From a checkpoint of a small transformer trained on Wikipedia.
Size: MLP 512 SwiGLU, vocabulary 4096.
MLP neurons of a small language model. Each row is named by its layer, matrix (down: output weights) and neuron, and shows model dimensions 0-95. Each number is 128 + 32 x the weight over its row's rms, rounded and kept within 0 to 255. Numbers have three digits each. A neuron's up and down rows have the sign that makes its largest values positive.
A block is one neuron, or neurons of one layer that tend to fire together. After each block is what it responds to, as a language model described it from the Wikipedia text at the highest values.

L5.down16:120143092108150126090085097088203152165159191085118106168150135183113105144197130113136131146113122104105101107165164209133110084149142186163126149135208163116172103120175091138027072184109133154174169110151118094116157091127142124149140130184146142131124121129151146115132082134167096116
L5.down31:170161127121061070085076119126187153160161118192122101137149126118133114085056153099129165106170125130126143114093133099114092069092127176111113128173189160153169095133155083137152101156074101102086146149132090130082091128117167117125120166088140096093061165138128099204140058080114119109
L5.down46:145104047123056164138153106155053226076121131123204152157145136168165132092156084162128150174106144134185122085102163168094129100147135107120087146132141087103093127132065111139100073168152146141116128116097133092112093122130138148131111150137168060117134107186103122082146137112195200077
L5.down56:191118146189130093175148106073082200134096097099165097102156157085115134126141124154150085118071068078114079161180084148086041144122089149078128129156139073133144142135149173188135146172083152132151080165135142054091103086168149106125109110135179125140153164151112123156129103156139117159
L5.down110:142168080022147109135098155119198183128158159103150158072172131191160108155105124092190092159123153171131128100181154129085123071088109160165085103113091120122102144107127064101105086128140099135086120101131168136105128116134193122159111110125136113104090136102144128079145127069197139127
L5.down154:127129106093089092170147145090137082118157192140070128106147133137147108170099145128078197123144143121130173160118150144115063164119118112145126094105191052125096057118192149156121112133159226148088097096135097159112116107139155128144135090144144142139184135113139082175153124164116095073
L5.down156:085147141139106095166171201101178185120100191119105136113090147071095144137106113128076146145131099110192156162163198117056124112088130138112113109144128125119141106073156085199097120124195151192075137110143100182139091110136174143186132089115148145106168140160089136154116178142176103040
L5.down176:104135151189132120111093087132136164138141102093125127088145117150137091142128132092172128124125144130070150148139101098128189121115141109070085117176144171174137112128153034110134124085135128131115101081118124086060070104117168131139171118089149151127161114125149183071134136086125149103
L5.down203:106110156156117095135134130122120142131095120131155181098150129096118154098108101161117140091102126124158128123091138129137166155156088136102114133131151106083136091103131063080161102129140149162149122089165122102147165181137097065089098168150156103084121152117089124159141116088111191169
L5.down261:169129108105139133132147148186198202131103093098139136125121165098117089100091142156138114133194118135116139157105087130153189154146117163180100171146107071091175064094078096073136177152091068159085093117180140038209080170152137149077131168158181081059117104081147201103119122061124118124
L5.down271:168131192083150147079110172149177105116169141078120143111123145087125095130130115142189110128174126099123123171140123141131159135104164131171132137152098120103073091147163120105175156098132174123183103111152085176115150160113113109169150123185161158154127107139131187118191076147099116100
L5.down322:123094069144125095135109131148145089157161126196164081101100108094151134154139110124144096125132096161093115178051111120126197112143138131142135150156133108083086098145150129109189155156106152148131129053111067052058101101144116106080161112112179063170178134093171076130183168165122120128
L5.down324:133123163173164092130124167104127213050164139170108102138150140111041078209088125102171112110104078129063118085111122111156139145091079160094130112112122135139112101063097109182119103136063145134113134129139081146119049137125150140153121131146087117164163127105108129148100152138154092105
L5.down339:048201144100093148162099086136147130058137168165194104122154176038163160183087117152126131063133130086072070119133106098146075138116129126143129072169128161114111102115121118138127152081078136128122133146139132149098117162090069152116098134094201165120125115121127147154167182151160087113
L5.down390:111170179130116129138125133143100109164098107158112138144141106156103176142108112112135142086058088120141158097140129130091121130111142144131142109131112060138114171159147116161161160102110111128098080137082089147136120081145143174139155153104168103110151132139102166158168155139172085095
L5.down471:143141110136089077125123077113135114138133128023144129091130078114131200176158113139135126132121097120158098134149090153093088105147123104189195079105123101119122128146076173142153089138120081107207097134075116092161111146117142151120202154108145104124170133108152165142143197152139130183
Responds to: Byte pieces of Chinese/Japanese characters in parenthetical native names (e.g. 鈴木, 李紫), plus accented letters and word-start fragments like Tor, Est, ac.

L2.down47:114137136149181119161098138106159156124167078129127127122138120113142131049090124164138086122106145095145122108165052126173161197142126163195108132128159083086131155120105167077173158103058124139105097146121089086109086125143137107111175178209219156144119123153129188120165162092166116109
Responds to: Fragments inside words or figures, mostly foreign personal names in tables and lists (Gonz-á-lez, Erik-ss-on, Taku-ya) and numeric tails (1,400,000, £2 million, 3rd), plus occasional "allowing" and ", who".

L2.down327:142165100160146153124156120189125104155089106165088112104103065124098140116106147196149128155097062100147192117148070113113054116106144154095083073067134170065156183154134118127160118117142119125165121074111099126152125189076055115132093103168090079110189112134119073115102203143129126149
Responds to: Mostly the word-piece ev that begins evidence after no, clear, or extensive, and debut after made his; also number pieces in tables and name endings like -son.

L5.down57:131108052087136150170154164154120122155079198141170145164070094142142112137091153132130198184145065126115153119190153167119060146127166094137136069142173121134154103140152141096154129102120140117095117194157088158073118186144149151106180200127118114167103120117098116098140161115144101151
L5.down144:181154091123125108121096093107125059091132139138179151122142103122220084116139165140158142157177146093162106094114160240067146125073158141080109121178057102140162067112187116154110127139180132085139095103091113060073149131122121163141183129128098213154168150125127166157142122143100130108
L5.down155:142112084108151137166118071147154165107133115148156106191082173113177155105145085168135134122130129118130175093072103088129110178126151069109130116118106105109133104128110125107113182050109084086109119105142168081106117172060150181073125181080089118157137073117137111152138117195179130109
L5.down171:106148168069135054149170104106154155136123110180141126141101123107108217150106136193142112089109155128157140082162164188144187117160129172159161139109049106114097116061136122146096117127084143123122143085162169117138088162096119132089152158142126188135178060089171135181115128095110104098
L5.down211:130064077141044162140119177133137158122115074078108136100149190077139128159087150118149095089140106106073102144155121121156129109131090122089106126157146107160140132127124134106098176135086142144117132079184070169115137114111081113128125129113102131083118135102093113152095125101150155176
L5.down226:178121130134119144088128092064129191176081121153168133114142092130142102131111079121125099085146075180159144039116144093161091139102075151116070112135134099158095123159167098113103125122151118109132097096053135095121126110138096165103187184026147164130095129096134114091153126133114130101
L5.down237:207109142061103135145099114154110113111062159148149143099132125126188160156118137121093155112120077152158104114133109101095101168129137143106136136046102178108124120083089149158099166122167136111173103125147162114129107122106125161153138151115121098100091135136106130171126125108116122158
L5.down252:114122124092150128064110181107158183101139173159100167104136077101119127109113132059135136100194149156103168116035129184115141082137170125119138136153104148125119145134112111135101100094121135135132151099114162134111129061118106101101150110093048130099050170103114115159123111173150141087
L5.down255:171123128126113110181172101100111175115168148096103123132140124095121120190132147097172165159148194146151128153132095098082138124132134174121083141103139082094141124116190128155106155088149102076109097116135118094154098059096095139147133189148093145116150089071088127141132112047168199099
L5.down284:067119136114118114143119159108172061136152063099113115084107173131109121105142131125110138117120086166145132099099094138163117151064132065137201077080112086143180113075125151129157140197080072118190104137179125128130153204172133092118112110080168141155179102123127132133073096113109088145
L5.down308:164135154156181107051102127104109127131083134111132182128111107097144099106213118104140073144125115129119104113131057146132100179101115147135197151122113205131096109074125110150110191177132091134142138073136124168130109119168107107079184092106176107156114137120228159141148107134125127079
L5.down360:095220128122151091122136124122063147099188120108085150131102132106088128183091127146096087109096101148105100123150151142150119110158094153124107142136089073152103122108121101101049163139056125136092168079168164116176099177141094079150101104157101100100093113082191120148174109155136148115
L5.down378:077170121110095137124094141147107157234088087132198146110164133045147114101062094127159114165103152121139198103064128201097121138125166139113127163116163158184127100150099117173081199166145164129138083090193171138105112143126108149162124109135130158222114089117114109150083110090062165095
L5.down483:120077123103098099123153035187163101038052103117171134147089142132137100134165062206090131126166114126114068111160096165130135145096117200119097148095147159138175058148127093149161140126135138144134121108139127170140136106157114180138114082141144212121114118138167176114153106097098084110
L5.down484:085164097152130144083113149228113131153136039194122147121193202075116164084104096141099091107185097112137134061156143088133129103093170126170092207099124121142152187130129128140122145112108140143161141136127135176160135088048103062122076183144143174134146125092172119125132109120098147119
L5.down511:168097165087127106056150167123136155115084125147124143178149104129099192127125095100142137129059121173105139144173116100143112123140146126081097105122120126108157130134168116145107198166157123133147085086119122164125084038125129199194110119118138095113155116156143171126165113101125136109
Responds to: Nouns for creative works or feats, such as album, song, book, goal, after a determiner; also early name fragments like S-uz-uki, W-ard, Y-araadi.

L2.down161:169146143103158082110110108178134130151114166181142112149148125197082140128128113132120131093105094039154143119142109072156124106080115070151101090158130164109155087115123145114110143112111106058153131160156119186134088098099109072127098072137097093135151171125094072168124112140095094153
Responds to: Single capital-letter tokens beginning a name or word right after a colon, comma or table pipe in lists and tables, e.g. ": M(ichele)", "| T(itle)", ", B(oston)".

L14.down235:100149141038133197161119152131132142196065108160071142109120080158120120150157108112160120139134134119116196095161113138090133137137093078115090156130124153122227139128138134068077123105159178147153139113178149160115177110108121152106139127072072147134103103140091119137196169150138130071
L14.down270:104158156087062089113136093210138130159138075128120166135129121086097116145166174127080134176126100135075131163089159173124178141164081132123221159109103114147120163095115143137176107153122181126193131029087102128075142188114135122109089114114174186134173161101104091101091106114109133129
L14.down290:152137147091132147129098117080122121116134129122116153107190115100123149148119066109165141041129118154129139175093144109100150127187146154087069115160106142115183119158088123138086131142188203165104188153138144127075164153136191115145110177064139099066097100119093159136127129171137170148
L14.down463:102158178140158065148140089140161215161134075120104197105094165141102150029113127158143078157120120188070117112146110127110106116129131126114117158065114097074118105112107183117121158120127127149130102109143117091163173156154102135136128177176091092185074127104126115116122143094112121138
Responds to: Markup tokens that end a structural line in wiki articles: table separator rows (|---|---|), closing == or === after section titles like History, and infobox field names before a colon (Parents, Languages).

L14.down223:138091147086120097110127151139082142102099107086139075087123121096143135139162170076145146116042098137184089104126074120085138151081143111159103069157141126170135075146145152137127083065126153167078184103132137134133135166138137121091106102109151130149131146143157105152138079129120126132
L14.down229:118121116113140143110112130110130177123103123117165026136123140099079115195172101162153113076139139108134105080060101106114082142081086118139050151157059102168142107128074073156056113113136059159134162111077173097126164089114128081133136099110050093125083099079093164074091085151169100100
L14.down311:131104107136114152127152151113134113140151132138053128180136166146167114116106119179108157138180092131135191070125149141134138078134166143157098120082153144089165176164191070087103082142163159102115199117108063140073163096102102114168118073106166188140099137094164099137096126114079119127
L14.down404:198134096158198094112150147081074144132096117117111102121080098131113215111097138123104107148115101136125062095145124121128070203124147105154093178095114147185095185112177090153111153078134136113099150166191169140149119141141114122151188118090113124127114146087062172113132143122097095179
Responds to: Opening fragments of split words, mostly " h" as in hotels, husband, habitat, hockey, plus "of" linking nouns (level of, use of).

L2.down350:137076102121126130132071117094166127143131128156091142163092207092187118144131132171115092110193075122142110114127131131037129117184129120141114082154167123146097119092176118123160178078157097117138103081150128120113126124155127175137116131111103140130163126131082096131122094146141126114
Responds to: Fires on the ==, === or ==== heading markers in Wikipedia text, mostly the closing ones after subsection titles like Club career or Weekly charts, also opening ones.

L5.down5:105144152146110131037146178146169111182118162140144173121107074140098138108135120110140157138093148141170096149122149088110116164091097115053087158136123190152140174138112124157093156110108127158127133160176116109100198127156050208157199109134132143115119100155197128117119135112137076176
L5.down8:160148174117138144099141115159156132123080097119129107069105180153151110145139145078069185117117073112120164114138115078147112129147137157185052146116152151145109121175100138127100100126083157097169100038132158133124183171098121197113142110149124102146168124147108167096097139118147054034
L5.down40:119157136129058092120080118155123110137147094111099152104108186117184095154177147131160138155158153133078145100099128115185129124127072086167146142142141140108125145142111164152096175125132093146113166107118090166128167138130139164152134127195170126135134080102083158102139140128096170106
L5.down47:142139103078121149099167106103140155155142129169118117132134197183149116152129142152127112125125137101094171132105116084124208121118095069129110134170128134137119117123141125074154132147151124104075111117095109075119158126100040101160113106131163144216071190168122156148100086141062115143
L5.down50:130165131153144118138135107153144106200142158150115167153119092121115199166158100154136129113109120065138097091162205124171118118140133114116166122066130160162132164136152138130075118053128137139120089161170119101094143119037186152118146151101099121145167079123146149167142120083131107121
L5.down79:152119083115149135127152114137080187153097192197084119073065154130175114086156153081105133085155195090082048118136140114174139166145107127136105117135146166201094077140069122151084165167184163120130124122117080146111134151122149133136110142137148086138118181096182127125121118125136161171
L5.down121:134153103103126099136146084143083177136173114183119108065129162075096122130176085127112149080152123082106098149125163129170079095092148134147105111132146117086172134152104149111060080104202165098102131142130066159170155146150117150168136160154059117077145118123075150147142201181153074155
L5.down163:102115118133138129116067168121104140111080078160126155154190127157104157103124139114105025090101150060105149090104135148152089071140144099115109062143157149175115114148080094113156202223141151082128091103130100175107144081138176079107138217103131110131139184175156115147134086169126121129
L5.down263:107136114111196154153130119122116110125182141144104116059107109143074125188114158148081090110096109115090161105152079150076156194121099048170112122145163140094081113058117136109081145141147107114158119119143124144101142143117170181120155172141105120078137141118102149129075149139123091122
L5.down281:153142116164081086082243172136170156114095060113126137146138141132145144117121149116143131110129166091203111105143147173184153157145144038155096140125101162090094097201170089087111133159165114122106133120135128130066082078079182049123123140086131123118145126105106107160180080190142117133
L5.down305:123150112127115149141124071178099103189158151103202142126051183141123081099170160130160159139151094087147171120121145152133152081135162119116081189110107106127153143176160101084151120152125131119139154134169147135118208186039086118111139104163141159150092103145106174139150144161111150123
L5.down321:152163111046130127046170133106120127077093126141108076163123078110145138064132146169119150146124144141149090120125158124159147142120186132168184154116163119112144108127127161123115141119119125096149107122141143190150147170146113117123120129162146157104169090113113149162116115158092104145
L5.down352:135144122155104136118119173122128105098101147162044136133081112109102147121127121098084110137146125125150118149067134076148130093079155166125156147109159141134079110134112083085134097098084206093112134141122062092096121086124142141102120160164145099107104137117156128184123190170137112131
L5.down453:126079130133094114128110165163149180093114063108172082099089122131159137116111159190079133081122125113168096131171097135127175121093163135069112111155107180125106125172170161138123147141089148106137104109155134114141126121116139138124175132135138081126114138176161196140151099085102137114
L5.down480:107165162107107179164058157141153102088149156107187120106115139131114170165080101187132122165112107148111113129152092136138167106104137129105174101092180166106178116126140125101152145102147128167150117157143112100160169152147197214116112132138099088119146113151063132124114167187128136122
L5.down496:139178098132136101121166075089169118104108125132108150107072154140090129124191099158151105108069118114117082132133182080120111128109120168145142110052134142201041135133113075119082130124155127146151105115095136064091152145099142140142149125227089142083122146083113118104095119155129144123
Responds to: The first word piece of a word split into several pieces, usually a name in tables or lists, e.g. Sant(a Cruz), Port(o), Am(iens).

L2.down213:138149103094134104141177158136078118089110149161174134179105115171130101124142145148145140173140157111149130132151118124113100144146122141184150167157126117118050156121080124118138094142092148139066122095086162128100099165100087245147108093138115167109116075142097121137156046199066170140
Responds to: Mostly the word "any" after a verb or preposition (bringing to any, without any, of any race), plus "album", "-um" endings and table "| A" cells.

L14.down153:165169126103127141124160072098126080153117133086198111145138141128139146173179110149128099148086143059166136168127150135085070124131135153150191114157091134108089112134117163136126166161115138129137117105081073173142093136099131138180175066156105080084221076142195146127128118140104158129
L14.down227:098147175111184113125138144155089135128164127196098125106135156131106171096168131104139088178101201176140171097052166098082164150150076102156151106113158143058160126115088091114159153166096060138139051178156164112174086131128108104094161125092141128173112097080117184083118085124104074088
L14.down354:093086136181196083112173104092202136159165198161108169175101097191106050118111135138102105119168052083102140190106161172192120110082065163107150138100166116127074122155167126110143110134104122093121136105076126101104134144112138106110150126125089130063141079079116133101106140168109144145
L14.down398:099131165122152103145084089152129146098145076068051144113138124107136094116074151078155079095131150120132158139087117146102091154069134131093150081132104134078125123172114122075088173107110115142084129139171156137144126158134085047047121136128113119135129102091113113167129140099124095071
Responds to: Byte pieces of Chinese/Japanese characters in names or titles, often in parentheses or tables; also mid-word pieces (b-ur-ied, for-mer) and counts (two, five, several).

L5.down37:142183143126171075176110169147096049140125154072150175123141178123195125157146153097118175105164166104129149142145166042148071167103108107078144176117117158126136114071171141097091108182106126114147137083140097126185174110167096106191076147104162150130140094139117127111165177076116114081
L5.down135:179136129114106104082165119103146102137111141085162128119115156057183166092106160131112131118099155153134079104100112185124165122144057198197169172149105131124121093160107137113128157131112111104132148090201134124168107185156100086126130114142135079146130152127081125098135129144140083095
L5.down162:133092094058131139145125098156105130121173160136083202140114170189127125131123123158157088152153140137099120118163111161115173108125143140115171157134094092133124142134136133077152176104141088201119133116173133107203090159137105084121158170140094126095085030105162115142115158186137178121
L5.down165:113080101115108136140130129176155091134203117123091178135151136143137159159096118162163174175138123151073070144168150135167123110100168145087099131124092145182141094170101129103088129126134115160120133086125070069210130173136112142076114155142078123102144100095073140118133174114084083115
L5.down177:172112151169149105147114117137139082066148157131061130134154134061122189126142116099050132121160106169066106089134165118198114131154135136120082156127151109147185156096113074114067112132104132125094149109162100124121109164100162083121173086151135154118135129143074113110107119109083151062
L5.down194:125145165116109139091114149090170126131128132108062087103098114171125112118117100120107076157160117101095075133144131153172112162142130173123158122065058136082164116115152191073103097138153094067156133167162108083127064093157162125119090145168085177149119104101195134161170128124173108100
L5.down210:113108188107129110127071062081118115118144143182093199160154106139094116070093064129141123138132077096062107178141179112110132139165198125151159126132118096119157119143115111132128179136132085125125097154142194184169112099096101132151147107111118068120091146140150160099164101115139134077
L5.down279:128098140109157129173133139155147110145123138139082104137106102143147107112134148098171140147097103141140134055105050160106132154070089132159114133105082177123106146144119134092138119157078144098128122151105085141117105187067142158100147144135194129137154086122178130135168124174117148084
L5.down312:136150135082127121133142088127122136135116099112026121151141141081113103099152087115126088100169123145167113110155145148119124145091121157183133168118129112144147166076127115159074118113157155156147148102129143080143123081135124097138098125080097088105069093143116192071147112137149144086
L5.down318:110132137037102118104127135140178119143190130073104143130189121110079082153122152120165151115146146145133111088108080128090185097120110131104152161207114133098191099137144100128139141090076070096170166152117115123112177125146110116119150167159111082166081175122131036106070147187141120128
L5.down328:126138150104118163113096094154152092142141113094170154067204131096102139149122137137111125123173128152108108116113186127144118150085112077128176132120175123140114077137115146091192137104088165087082123136137135142114095118139153139177092119126150123168111137112177115170085133117048167116
L5.down405:133104197121087118171122145130156182167135127158090124136143185095142094110095111106097037163143096127131113148136139123126179102073086084109140083172137154089112112149158183115174108194129146159129138130150165113135116037145125134142123130149133112179111101187156167213166144159148101131
L5.down414:158164182145067130129152150115136137154083090132128155122150087086176126138118118142102129135103100130085122116162165115130087125079117087095217105153131129118190118178149177165148152088151075113127091170110169170133103138144123141067101156114142154126095082119121150180133089139090146138
L5.down416:159152138103121159106134070141122166126116116059165197135109146119092128108130156115129160142110150076092120103147100087117098155120119115116158093127118110072131103146135162126181165117106149111138074096150145106118078165083132149106086098096078144192110117097068183116111137098061146067
L5.down457:077122144076112157076139121124143082127150122103137178157142127116164136127148166083119108111117091151138153084147163163167127120111159117119114112132163120155122031120114118139092158091104133099080108099135133104130099154042143187128125181111089125147127088096091139115146173145087117092
L5.down474:132140184105077079194131111134154140141184136141091149131128088157099159132142196130123158083168138101108108148132127160170123141167108158140129106166075133119132106068146142126111135175111121107139131167143060122150106156024137102091130170164109156123122114072094153156137153144161087109
Responds to: Mostly the plus sign and digits inside numeric cells of sports stat tables and measurements, as in 0+1, 13+5, 8+3⁄4, +/-; more weakly connectives like or and more than.

L2.down38:072151163161156153167171141108108112138086161123103083158140149104125141154111136145170096083163109108156107145113086112135099127107174174149060103126129159095154194108123073141140121178178178135127185134128126135158148142087100115076143195147122025165131145106110111139089115077148078118
Responds to: Short tokens inside Wikipedia tables and infoboxes: zero cells after pipes in stats tables, the (s) in Writer(s) or medalist(s) headers, ST ending timezone codes like CEST; also port in support.

L5.down54:192082147088163129064163158064164138131151125104118136145138084092074164138108143110155168091138165137080123119152133133178139132102176204085134096140137093139105153155121154140189171093146101104150122127115082142122146147107118090158098136153186105146106165151152109155064133142148040150
L5.down150:125120172145107115156175130065114124144147130054108056155051139098104108139185174134094089135110116056077102115144103148176123137124126135124128069184133160149131112135085141106137160112107108100069158069129103162125112106088147147173153162114196197145168129120099131144181119135072068153
L5.down198:158104144113131188113185096088108078186144118115188157094102052116111142126112199112067134085096119073174126133141194162161123135112142103186118172148187138115114140164112089163132170165116148158152127141129110095143163076076135192128146075136134107104068079124150125108167096144123142173
L5.down218:170124095122128169092170135141114158150110071148199159061140126156162155133114150093152128143090145132158129155107169104173048135141128129181116059156091103146111137137101181109162170150140093123095121123132146105167130134050129109097108103137135166090175111132128144104070096122142091147
L5.down222:117108101087120167144157107145046148132072101145130194104156121070092079097093135130120158077120156082132225174129175110131078114150166074116122122118144128149097146196111127133104158158126133090154146168127139110059097094071118159119163126143160195130151075167079172119066134107125115120
L5.down250:073170200142125174110148125140160119173146116092150217089100164128172157156156165155121150118146096121107145107174168093136171117124134181079109095140125050121176085173096185127125152143138175165131119126114159091098128105138136097132157143093097131069158114110121111102095194159136146066
L5.down253:077132134157150092099100171205145138119103145178082075143122083141071098140078129058079086148121147115082122081171103112146135086119093126079142143102145159147135100192117160123173200073142155125117095096144090134087187155079159109120150131112094143137118157155142125116148112126107152063
L5.down264:091145081075086151149141081080156126071117091155155142125078141092138148116135131119105029050160153109142138085160129152152152140079148095149183117135081150134163115100147178113138149142152099161103139132132171174123050147119139156155064095164134155121080136140165081090149134093111081122
L5.down288:108073104136141093098162137119128095131108139065154137154108130087122155132176144170098073103167100142094122066131163127120027144096120070142143153120138161174163105145119151147096167103173170090101124134173123121156154169075170132145102074079114121141134081087140146141109118153175068116
L5.down366:068119126126118101081149180093140146103179116135120174154079161176096154132100108144126111113072128164122150090080127097087194095142138093118097116117146183110138171180093167085114099162151187088108088178168167128113096107108123150160170145157062085114056152128125139090168117123149101142
L5.down375:101147142152099142127133133181149140161115111083172121083084119073162162123148091156109173083102117137141184077121221094107133115067152151101155147132139125086205123170131076105067207139153116140119137125142111151165127110137108154083094163108098143090119120095110153152157168166144140151
L5.down387:161140135097088145153188097121048120114080156086113119086099149138143143146107122119114159124178218151070097080096144186160096135142144085098108133107075118073193158101087148084126079173094089091132109130139113148100102210105114141130068126177132082138085120161148160144074165149166148156
L5.down397:104116123107084149199153126113091145132108079105126155140125071089164168116144121144097127147126167084150129155133133088177079137131130099142132076135156094116106132097133153125121145119152056107167201143097154097130127128103127070112086129084091131200152105114109134168066169125095170152
L5.down450:157166120108172178078146116136165139104118122096140150134132115120082148148157140111138098143107114112127132132124170136123095064133180069100094158048110147176131071118172163105105115094182125122077148178111103124149063125042083129152102110117109146166129117146152153110073102179148187184
L5.down462:066161135115170140115132119148148137142106203152092093119048113125137121092084153112129133142084141106101089114154153077113107126118125164059177160172115137173043115152110131090162227148110148093104101126053098138132061158093101104127098138044088122103118159135161137110171080106143068162
L5.down463:123132127153095098156106102169116140126143170121173111094107080142092117192134100165121143064112094166113182182150148069055097114159126129167196136037123108116134063113142115123135124138130092147158081111159137112144102155115117162152081117172119114136167104139147101129139113143138117129
Responds to: Digit tokens that end or continue a multi-digit number, as in tables, coordinates, scores, years and catalog IDs, e.g. 72–61, 1130, 39.946188.

L5.down17:152084072107153113122124117096114161177098144059120190114103112058135156168144130164104114102134117141116124191226224146204133169093112120114061112097133114089190097159122092091132106177082129134120135111123107084187179156129142095127092152147154112111117121119091087132101145116174177193
L5.down60:083184149042116133050181098109181122116115098141132108154143137119133196105170110118120174123118194149069124114110109092090148096157129059105212112153121122152145154102163110144107100131117123103135116091124140100157100139111148121223112124108112152130168101126121119146062088092056148116
L5.down88:136180136101093166111154119097125108116159165136111106122145235116135088218121061121176072178114094106079109156072168147126124083112136122156090104119112171181180070084117170123097122095095100124132134116129119125116157120103151163155157083155078113174115096162052118100123087091170159139
L5.down112:075152138058160182097163061077121188155060157131097150116122206098086082126082111173136166139136165125103115142108136139094113108091120111071119136069125111098101167176105147122093136118114112118095126215163162146157165193143151118215138159129121141116151098116146112136118172144151127132
L5.down196:089131118176134129125120143109145171144089034205171129139154123193164155136178101132126123116091138146116123124121115120104148032209131162153095105122140118182177124168180111140108143122179161090123065109104140137193198115070132140155163148140054097111155175093093111122115150097117145104
L5.down260:163191091122136127133136130179063130224171114123149122183163145115149052167098113085146112087126140130049112111101105154126095055156108155071132141125134112116130137149131148155127019147120194173128138129163153151040113095121184116140124175136158108157118160121082170177109118109105156127
L5.down269:079135121142072133080129173132163146110149098122088107090162137133098166119145099227153132187160149089133171119145105082112119121162102131141184111111097163110149193134122097107146117147148101141146163061112134126074112159083146121170121153146179119140131124126141103137101184048083154108
L5.down313:060096081127175160136083184164121111112090123120126158118093153190154098066094134092112111113159098174076119112099071138163143120170152128089140095154097104134155118122149083180084153130126199150096182029134137089155130108139178123091136175146135152168097102129146069134136133194061167158
L5.down380:076174144097102136164161123132119051198136164116109142123120141076127082105130101084048133139126141061138146113119168116100118108070166099174147120137149169102138125063148092164160116075087150137095090126167158090118169162097125187176104128088117111117191124098114166135067138077114111130
L5.down421:125191181148128097184147118130145128126112161131118144070161080107120144149150143167116164146129159146098088154079170200155179093117086078086162140148164097064170122128171165095089142102136160138178163105146128160131132126112117109119140179116073127120107132101086063095152139129106093107
L5.down432:157108154122107118121072045084160173101125182142145110140127092111173068150150106135143129099115127096094136203121098174108158077109167150196131115106106130142135078156111114162097150080086135128146157067091151117124097163130116115110120145112141183124165064130164150087122225162171142131
L5.down437:135155147186172117169228117151122099132083153106198153153082124135148143189136086121050098145152118151115098111121117135166159094090135175090084124109134166094106084213129092159137156130132121132159155160133123127125088118145145096138125114139131133087118124140121148092187101164140130138
L5.down451:097122158061103135177134109119134103145156113166117182127079134144119138100171076111135148120078124132129179092113105128164140155152160165142149135135152098118136092079126142168112143110186161140155153067214139104109095188105157213160101086119125099092118097133119121081126120142115147102
L5.down467:126137145023149176159127082161166138149148094113130202080151150084140185163117107107097089113125100173150113092140132128060133127106179123070108127107178145156122110130128095157169132124106139150122061081192115165089130142057186219188158127109096070156133133148082169135127166137121116125
L5.down488:153114145054168115104095102136184127134198175077110169109168138116120169103108092130135119086157131145152153082156114142149146157216164123126164107097123145139126116116123129166141170103092129138125123095111108117127151176114140141077110106143127104090158126128082116094101144143030120124
L5.down497:255145107142123123127147098163093105146141140090113138082108102117137085105132148170075111129107110127144108130125116121163129170107087140090078174055177145088174161092119110162144139120174133116147117189082142136139106107112128128101084132161072101095141147100131097098098154144146120131
Responds to: Closing == or === of Wikipedia section headings, such as ==Personal life==, plus table separator rows like |---|---| and runs of empty | cells.